{"n_kv_head": 5, "qk_norm": false, "attn_scale": 0.125, "bias": "none", "tie_embeddings": true}
MLP neurons of a small language model. Each row is named by its layer, matrix (up: input weights) and neuron, and shows model dimensions 16-111. Each number is 128 + 32 x the weight over its row's rms, rounded and kept within 0 to 255. Numbers have three digits each.
A block is one neuron, or neurons of one layer that tend to fire together. After each block is what it responds to, as a language model described it from the Wikipedia text at the highest values.

L5.up120:174152115159142182140142125142164062112186135143148119146125118115107077122138121116112113188151154150163061110118116104182190153162112092090090033118187090123123132091147184124106137122115136145063116072110153130088113155142174071173137122090155082141140142187170147151122144119132105135
L5.up388:129169123054145120150107106131125125117136180195123099182123116190101154106137114191083083125097129150116072128220139063149146116094096078121152147088092079122118144097087142143153066100109135151073100123105155078053117114140117137100118123181086134130124140183157165095083104060116128124
L5.up483:096107138099171157162119141144173191066143156139134102176165115086107114156107148166121099179129139119166078124130147140157128092123166073102076137157198116127201105097099072143124143101095125153099142152161166103093086169118156119205121115160107140105139127148106147088093154152120134082
L5.up544:149125096150158146145155097154140108115163082106130121125169166148132123118162155104108073138162146102130171118150136126169152152179119107164039128145162106095181132134112139175151086059118081119069171137084164119103123073115148091124126070186118104093128185099138092113114163138136131095
L5.up550:079141125124163168178113142154125116112175158145092122170138146134112135107176120177100072178140088120161121048191128117086138112176129084124053145145100092104160133136150120212183138099135105185136150148083133124097063113104140127118180081206099068161162124149128101126080062108155122131
L5.up736:169124085134182170147177144163122033125178118140103103119104062090083113156114164140154145110189124114129087148202106157163182145135130116197091149114145080120151136114150148092090138139133058112068150160137150111097125097070122102104134068111128103172168135078111100158126128172137152086
L5.up791:171128133124110187157120077093108122114147150179114084170192144170062148154145146158148092103151131134096032084115139135137165078155146067095063183138165077123138137097139233204107102140149153168059167100122102142103088126198142108117152125165132131104108148125083105108072168138152157067
L5.up1056:176095090119139210129130159144113093107198079197140097136142149180128111118076132145136149150169099113161122085192138096198153150131068183096112109086130136117078156118151076161116084173143058115107116095109161151079072099104087138166124165083107176138147153100150159105151189150107083105
Description: Section heading markup

L5.up96:087120036165103098149149145141147061103158115143144116136123076066172073128158154156089155164169128141153109172131145161109152173118104101180081130092080109153117091111121082129084111150158123142113155104146157167119089125148103096112190185119130136147128129133144141121130187125081128099
L5.up231:090144125085197120103121155129170153131105100082101106158196100067108188099136140094133130106104128070168103118134115122113176054087139031117135080105077099083133116148094115141100119136066089155131133089071171110148087161131160065112190170145138128150148119133106066102096150119091173061
L5.up437:080123116094229171174122083153112125141136165103090099181170108103130110104090143173067120091149193123168090095103123144139143124153156059078141133150061130113097142145147110147095125113184047145079098094104167038160091092104164176130162171110153120138092086101188114129099164092088191139
L5.up636:065107075137136143155166105121126117137150152058150130103176118115089116164098107139126110142088149099148116062131206148146170142152117120174117114135172062183098185098134091120099175110113060209101049146162129072136061131138130058154164102145051153117156110136122101084106121109084142113
L5.up676:047136149088171125171144151117107130076112159176167121122146107089134115128094131168102135159189139114147104073191107081119137207137127121118105159135143064085138170076111131144131098089115118185143111128092136081091145098134174127125161155098101163105053070078134097142116149153086110092
L5.up792:088160114098229142153144149139109147060081135130096099143181097125141161138142126114112067056133138073172060076146122103057173105129155119136150164120082116070143141141159156159084126132131100147106131066053143136193087143101132157089164127177109124156152149135143079064150099084130136122
L5.up997:074105092109187161149138120162107106080116141149189101184185089144196116164153110168111090071117136060090173106096100164133137123139158128102140132108144065145107159115128095170095084179167083151101150084107150078122106097094205143096159169093154123117137162083155096121147112117080154073
L5.up1178:125089147092173099156139056113091073131105130181151108170145086105150153114158134175097119163187166130115115139106147113137135140121168148109120111128061160140117078134069132134125060104156095125117128071119076164079094180108134122127179135119133134128124126091133147150176085139067127120
Description: Clause-boundary connectives

L5.up168:143166090143126160165180170079188125058121158121085115120141151053095110151142144122105112082093103089158127116144167172120168094085116163136139124107154139148114163112126171119139086091123098184125111114109151049056166123082129184108110171089096105181118138092112124084076183125145130110
L5.up596:091167179124112191165120085149089104120137154139102107197074153073175067128151138133133077159090117084099123130148116120078152173170090159082106135148136142129101119139149088106079112127101134148090156135146140096153163120176127081130146099132110178171123151140137143150032111108095110160
L5.up698:120117085129150107158167100102177155152165081090119112092129168086162160112134092170085082171129102108087131117106112104071160125122157109172114110115116096071133098111142143178124142109090057192132106109097100124127154088168151151164149131128098152175087137174088120133160123131122069123
L5.up774:124156202141162190123145098109122093050154146115120118107123163157164156120107155126117107077098050119070167121039138143176161131112136089133148113116121089101152112201060121146099125094196122163075114117124136128162115137167093145089132052112104137181105115171155094133129117111044109158
L5.up893:098148160072110136150164084128118125087141141088119129081147109080130156160119132158116087111118097088077145123143109132116164181090138090064134127181135104108142178137115130149111113051176107162121078075104108112142099131145172154120150127161055141129021126162131089094151100171075097143
L5.up923:111135129128157138147199096098151108087120131063158106122088127102109073103089087131094052154140085093147120114097104146106174168157109121108154115128146107083143147103123136119149081082090110189118095103144113217129072120144166116118129138113095103189138136116132156123136125110060133127
L5.up979:134126122178137148153175080136154106055108107119140106092123096102097106154132078135079110154117082168155165129114167135093162106116133071166127142104152143144209175129132171167092111119070113156168123116133152049141092114127120117136150122090124136169091073182154141088127161121106115092
L5.up996:141150114066187177179159170135131075121158106179103106147094176117153182154140145110073125175131097150134099196125119127087169113088091104112124145142127084168101132087126159175099073151115051147110148119066145141103084096125135093183151143126109143150069128127179082184113121077106129116
Description: Connector after a noun

L5.up266:060163147135138138119137105186172154034130073131090105137175131123170176108140159079129154155107118124140127148134179198117132125139135130161171144167109135203114175141051168168151104150136115181103174160111199070152107081090139106085122120146160160121134165118118078079123110161122076125
L5.up282:157149098136169084148165158141154118086137133188102097147152050112127115130130176169086182139064159149135189138126149140127151085157149087198114131104084121112150157135057081133080093122073105118084137095084120095124132109153096096121112141171118101082091124101162163108145077115142126146
L5.up404:141146077148119093173113100183142111122179138143142112140142096120098145132145161141104122205121106114103089127099178111089160039101132118096082086125106069116167161157142105118129149125110099114116150070141169124137123075178117134191118156162066179152146104103195081171107103110126078155
L5.up532:157226091161168113162188110086166128075117134190130114119114155133146166112168120137120149118134076167133178127103151172132152122146223203140129129152103114119127107158104118167105105088161168152113099143092109118148133059177126150141090165153052099120095114152159138114089117063130092128
L5.up679:124161117090059174161120139161151194038163155122131101161151045072093114174192159147133093129094163161068168144079097091124127138142086173156164088111155156141104173112113119101070122149173140110107159147116158102116080101144107139154124125154112162153152096119135084062136088147113153125
L5.up943:099104080139130105126162108186153115132178176183115102113129116209114168104182152119119182128083090144102206129132182132136180104115133140176175140105139098170193161086091206145096093093138155094093108115088132080124121120143124170059091127153087139097142148113143135156135149129178143130
L5.up1099:042164139140113092146173107141137156067090096094083099145146093176126144136198221115110164081098111089125150158139159148170124167127102158162193154127131104094160102083102209192155115108124141177084132159178131096144113101126109089165118062171110147095122118100100095140146146155091186136
L5.up1243:126146192140123107146175163102138139124188093190115089124168098092091081117109118132145117070168133143188183120186186180142097139212170143131153138148078085117114134114076132116162117128158140127116060145148128079147103158152097102103105106170127119088144113145147178126147091146161139142
Description: Mid-word fragments after initial letters

L6.up153:095114116139163143126138133159125120129121089147121105170119135134098134104151124133156120061101108113134197161059125130132147199138127133097132082106152163101123101073100086124112070166144164124117187161096149157062123079164121148125133180081104161126116110131164057119079166159129085156
L6.up723:088081127113115114129105070157131190088135115168127083174140095117134165106141176077133101106102190090159140164122114090110136139180090152132115105142181204139120175086170131211140133156170077114122187111141129098145155099106118073082116111180153155100147110072168128140104142183125092102
Description: Unit-conversion parentheses, word fragments

L4.up90:157119079132162090149147118192160149093155127157111133166129102123147080141183119140104066140141056150144130100121127093138168149170139122100105130167175092100128093132129176163123083079135075140135095094107157162104155128124161066178135165146128131163104151159121085115102101114072163116
L4.up335:073112118153179170164185083134147108094130139166148117164163111102162115115146139144065101149123151135108123117077104120100143127170142145143069150117094142091114142150066148138146128129129124156112152075121131104080108153117175102136185110092170110127114079114176059105113135103101110082
L4.up752:146086155131173145149145027125116134125104132179150121163132072127188109139174121157089099119074127096130113175124149098093133147164131127104131052106099107080113141116129190059119120144130129172102127093120115115125097179121151101161175113155133120144121107077154150193113093160079120112
L4.up1172:063064169131193123158134097157127161194148171131127108141119071080152129157117090130085112121140146165141128151146156138117177192147125077130127128156087110080125155139109138101081137112213063126088082138130143118169159148131171090110135150137117094096137120149149153124107138148078089115
Description: Comma after noun phrase

L4.up120:086079106122204152143162132088148136110142142103145122142100055126076103143134121119104129146122176167163090161126172130144161140127146099082099096141107088089178109121154099085121142092153105186087147093125138143120113131087127096126146153105160086171094166157186102137052100130107066130
L4.up464:103146040107110109186165112085175145154162108100162119087179078090126158146101132109126120081099171112096105118121136131114156080160095086159110112145173109142106109171124108097088146080167133186109101094157091121118140098124088134169154178112136149184089128182134109133134121138080149111
L4.up718:153100072134117071161163131164109175129217102102124102184149104123144091109115100144111111082107111124137113125133132187119171098191109123108058087144216102087162105126111116160109133104125087173121116078172116133120128065158152089179176114126131113184142178178165112135119181087145125116
L4.up1125:077149064135148177122145141117094128170102122144098102091171074158083135166135182127126101139118161116151147128051087127086143148178116010121086115085096083106110109134129083125055134030124123191140079079112144107133103126132140104168138133156090156183140209145153135068110145162093132109
Description: Coordinating conjunctions in pairs

L6.up214:193178077158127133139213120129139164099105124167101083111138069109171124134110119177128154169125065063171124107111060141111152181146111136111112142108113127079167164104117110145047124120176093140161117038136137147178122164141134130164130119105142147104096104149138136125177084104021095093
L6.up1111:126136115105141119153138153068203151130175139155073111061135159154080084163160140116153112148181131105219097129105151116066188133120135085108076150083180111143124149147125121144067071156139075162105136082179194113087109129110105093104135069114151096128101043161186112099107098090123127154
Description: Coordinating links in modifier compounds

L6.up884:107159168116094171111044165140155194167094141188093109145145137088142169124110131143141126128170146176103163098167166095134191150144080089128088170134157091073103120114117202184116148096134118103093144075134135146145121115182211120100153094181114141101128147173118128092161204103118144082
L6.up1226:117107147128150143157164141102137132119126088151113101118173139124152133097103132127161119112178101150154138116120103118171200137167021045131132141041122116038114159157126103089102131086125099131173111125107168141122113078130160112115161103097115122086170109105135126115192109142059113131
Description: Section and paragraph boundaries

L4.up117:150111115120189120150128199107190086163159079104088092131177120057063086106107167141131110122080091151238112110183119119089170166198095066189139064126085128062136133117170125069140125116130079131117039208074166142113125130140170073183145161129196109122154126128144150104115132140090153121
L4.up338:118133109125121163157126109122115128134212142184183108129093076135128102109152189146074116169120151084175097084113114080102160144147088073114086132134168112066142129120075161097077201121109108174083061137097109102106117172125139076197130162118083130175128142186172130117150116178097146109
L4.up706:183148174111111188174107128125155083133192132088082079133146125122101082109108094123120118139174173063155087146103141110103170112104090098140105093091123102093147098100154072083120125057167122191156122136062155084176074109113159075170138139133089115107095125143124108091101225111157110070
L4.up934:239174112127121153173135175134100094096178133113089094112136117082138123118159188102135117157106158184128065188110145108094194164145110092162096093141152159143089070159146089098124131071100123108068095150087193153113160069118200073117160178149097133103100131087160180142102104182125119121
Description: Section heading closers

L4.up37:063155083131193133141106134115183150125047156100156129069132122152091169171142135118128139154069136124182094124102168147141115179169157101107095106085093122075128173155171142151079133161162165129087183096100095122080101124088083090131101162082095195156128132219209122168089148119098117159
L4.up691:107188172152103115145107150208106090115162183094071067107136105129139136120151168143113139099147151109118114133128155164095147041122072092094110159073095093110128107126121179155108125133168153118163174135127103166112173141120084151115098072129174122108095124125145130152083167112137135062
L4.up849:140142143069150105157112127119141110086115121081133097148183165168092117150167153135116119126094177150132096114085155173193139074122120127061147123152119128155125131094075131081096102138129145169131170118118134134124139144132137128152120155088130159149150152131201108139149122130142129118
L4.up1203:121138121128184122118171085112129136021115169114106094131135074121156109177182150156123169118115119062141136120113111202121116143161108153139086102123085131142198145145137134119131150151101125112163159056129174116130129142119121128119157127152131132201127161125150146116125190141142135133
Description: Mid-word subword fragments

L6.up471:156137130104154183152161117185101098082106137195096111098134115094127107071134130175116120112176146059090169068096144157068208134177124149196109155145149149069172105107112130163133051105104077150166130063115132094167093126145125107125157118127081099127133110173099114163140149118120100049
L6.up574:136177099051158095132138129172091125085126134133133113131162133067157105149131161163094118097097103100146141136161122092121153135218170107128125144128202133155085172163135120113092159142158040139095102138091116099103088149167126113085204140091132057143134155151152099064094138125089100097
Description: Punctuation after proper nouns